config = dict(
    num_key_value_heads=2,
    norm_place='pre',
    rope_theta=10000.0,
    qk_norm=True,
    bias='none',
    parallel_block=False,
    init_std_qkv=0.0271,
    init_std_o=0.0,
    init_std_up=0.0271,
    init_std_down=0.0,
    optimizer='muon_variant',
    learning_rate=0.012,
    warmup_steps=57,
)
MLP neurons of a small language model. Each row is named by its layer, matrix (up: input weights) and neuron, and shows model dimensions 16-143. Each number is 500 + 40 x the weight over its row's rms, rounded and kept within 0 to 999. Numbers have three digits each.
After each neuron's rows, "fires in" lists the words (lower case) most often at its 100 highest values on Wikipedia text that the model never trained on; "fires on" lists the tokens most often at its 100 highest values on Wikipedia text that the model never trained on.

L6.up893:513499464448505458506431457475428467551515513489464472489523526492478479520439436520488553499464443535454425535507492562501532508551448544483494551529507485473502544448536515493451466498549457536482509497496515569485438556540501492510490515410438473493500486481533387465454574433488496524507511548443467437507480491445436533498549508492506568441593428456387521596463501510507520549496
fires in: "when", "until", "lost", "so"
fires on: " when", " until", "en", " lost", " When"

L6.up2042:500531515503464563444515532464428517466488413504376509484452515483469471559538541527509491548494440505457470477471489489512513505438481437529499553525468527511481480557529512527432522478410512459483544537552556461504447559494485475448547431527499495480393493526581490551415500535415509461452475552548518506500456471385553448518528483491468501479558490524478488515478443458477482499557
fires in: "city", "town", "place", "use", "village", "location"
fires on: " city", " town", " place", " use", " village", " location"

L4.up1741:519585387486503535483512509545558449526534480477533562452467470471482463546524433564508543494552516541494525518516488502434543538527580506512535508470535519538483523452574474473455492505471513488515538526488509470561489497453550552476501523523521411583575526450524465494547476447479488495511444535536440518523474488555488532497374486484500499495487555520540517431495481513476445504542
fires in: "date", "life", "season", "year", "years", "age"
fires on: " date", " season", " life", " year", " years", " age"

L4.up654:522507458526526506530466527493502536500473551472546554534535452536463425525531427481438471442550533518491456474442517546511456491507442539532539546503514439474578458469568588599481507513454503447528522589538576493552513475496450526493518521520590473462496443448550484495550466434479497568471508513542484478528509575516538456493539533545513585538504466501552596570496495465502473491510
fires in: "new", "world", "south", "kids"
fires on: " New", " South", " World", " Kids", "New"

L4.up1146:490465523499450434534516515476532581467412496521472513498514548467533466570518418491487573544535468464432501492482500532528485536535516529542503487415477564496525529475439486456521526512510506480514486513511566481397561550495537484577517506536445451536485565446472466449532447461488537524511488512497443457496430481490454442542515453458441448529468571524459456517498533490601485511494
fires in: "of", "out", "off"
fires on: " of", " off", " out"

L4.up1068:549578503532427574503493564399466529512520534515569462446456485501512572480526449510493482502473576496506542553434524481553463542505582539508504545541491504503507471468505500513480569468508494420541599416512571463456557555563415453481542509555450512548502432540516579512496439459609541541462556561470504440541434471435498499547539470483516483503483483605437502465473484511507487485436
fires in: "there"
fires on: " there", " There", "ag", "There", "pro"

L6.up1103:448545582520505452470463512533555471484566521490502543524546467553449499443485484472558528520435446508521495577516495483475531532515513518448502541438458493494484548498467548482535450453564472553458448574494506448487468463477552504526583515552467534460525526441491411471494532477548519535517536515571489491495494523546512449485524478510471574514543530474420469510548454464451499486510
fires in: "of", "with", "various", "many"
fires on: " of", " with", " various", " many"

L6.up117:473558532522498545455491454578571447559556469435499455542547490566535485540506531531500532500418507486502505524567502474527476498530488390522471481454497511487491537477516454456472487507399497540479428443595490449495576492492491494492525509581453536556481492586479508567525522474491510555539477530475481466464405526577442405536451499470437505552543483465602465543445473518485457565475
fires in: "to", "not", "t", "never", "no", "been"
fires on: " to", " not", " never", "'t", " no", " been"

L6.up830:522474496486474515469520466542505511467478494522477508516501427512542535494535481531430491523514491459479553483535470514556439546582531521544527486499513482532504514497512482480484454513468521478506546494482492424479516505478459508522539454506539523502502504463504403455494460449587556560481520540511492519539543493474445506496418496502491513442519527439523540493457522467558514509461
fires in: "of", "as", "a", "part"
fires on: " of", " as", " a", " part"

L4.up620:525512467492548477485508546520495499521510477482480529465465489484467400518527522516496561546547525498466509496419503575487491521497482495517510506527514552544520543552473556479481553514537501516534464525544534492522498591494450483532440521547462479536475448481486502476559505475466452523577515541436489489496493485523502435488455454531488493525567531473548486397459483566512537463434
fires in: "the", "georgiou", "frederik", "frédéric", "eugène", "von"
fires on: " the", " Georg", "ik", "ric", "ène", " von"

L6.up1166:530513489512508514462443493471504523464513455490545470477457443578496566464497524524491583539526530474525549479496466458484566504506517453506586478496529466469483533493443473438499502493493575514532495485536461494509514497448521506470504523472553581494525557529511480528509522493508500536490473451496501481526521539519504521523455412491497444523523506416530475567484515488501546563491
fires in: "some", "no", "rather", "may", "one"
fires on: " some", " no", " Some", " rather", " may"

L4.up552:515503428513555475488446454511519492508495557445569468521460489495453528518548512409498483500524509436468486436491508454503496509436498517531523521451493491461432436496530535521535536457492424490503499457547548492411434453537488473496491524503555567451491535494472541461481505487544458522541481471548482434558479503550413511482462435472445548491461500515424430495501455545402529538497
fires in: "john", "jean", "juan", "york", "don"
fires on: " John", " Jean", " Don", " Col", " Juan", " York"

L6.up1317:504522423509549447489454483500483488448455441506507550448530493485475531435529601530526452546488431492496477504484491415477536536511594440462437514501536525512565487501548513490549588535529576513500491483497473516530533518463472515510479546488464536487503514488434479487533460440500480485528580499561523485482497473495462414527509476553505533535468526460473480523533462481503492465483
fires in: "of"
fires on: " of", "of"

L4.up1000:456579405483486545460589474506532514437536456539438564460539531486523515578502549531492477519464468518509542506463511501457549507448549539457505543439493474522488542539464517493491532496494520448532472548543614485520448500507398490554551552489534475459467507452477528557528487448536531550516548490472484518503425495510481509509467467452528479440474536536495493468559538480512530451485
fires in: "two", "three", "various", "other", "four", "certain"
fires on: " two", " various", " three", " other", " four", " certain"

L6.up1583:527527480485497505567456534474495525440514505574541502490518466577574473464502359572543519552478537500446541498409555498429533518509452489488518544532486442577495630542559582456517528520499525611487444555466559535516595538504522426519532449476534544576417499451452453520508568551581523496518533495490427539504452562559505579515466467466565527528544515496539439531438483434455548492531
fires in: "the"
fires on: " the"

L4.up1011:452429505508535485503448498497541544466456581501507440530561513525501512524483538520511486518485477496469481467483452433546538528471505502494567536520481517481513513466505535525496545431564540449542424450583551494468571490369498467469520490447492560535503539461437553527518511526526466491478508482453512525553531434484505520469475537493482496468484504577494516442464505510524425460504
fires in: "had", "that", "announced", "been", "was"
fires on: " had", " that", " announced", " been", " was"

L6.up1754:538482400444521549561547532512503555571506476467512531515533548429460526591537553465515488536565462492475516508423468503529541452485473462448529546482494476533473496526565533464508409556482535480418463497484493505524535442502518482499527517517443534540421513459506430537474573524451485501435533560507451533538561499505456521490539512499540453451431551590537567454512488385465465498493
fires in: "long", "short", "pass", "spring", "band"
fires on: " long", " short", " Long", " pass", " spring", " band"

L6.up950:516512526539499463488439520535571535483475493519477497440504435532470593479539509516471539517535524517500460587597602507492488556481487533557465495433481446434495442412554529531569491559509488529455550545534542429487476498472476516511574482516509524534461561493472527504446525516507413508521432489447514501442429504553483527518488418499529456540438524473511495421505492507481496500524
fires in: "a", "has", "had", "an"
fires on: " a", " has", " had", " an", "a"

L4.up1624:483476439546506579433492558557457496520534466509520533531496515439525483571499501452539521473491482483504494472470457503495554498469476539443554517548510519509458540463473534491488555578564438465487520474465526510501495502509465478507506444459544475521563505413523428532522488498477496445509472437534483546483542498499542407489427492471533485483506551506550399468462488440580492567451
fires in: "then", "be", "supreme", "far"
fires on: " then", " be", " Supreme", "ure", " far", " Then"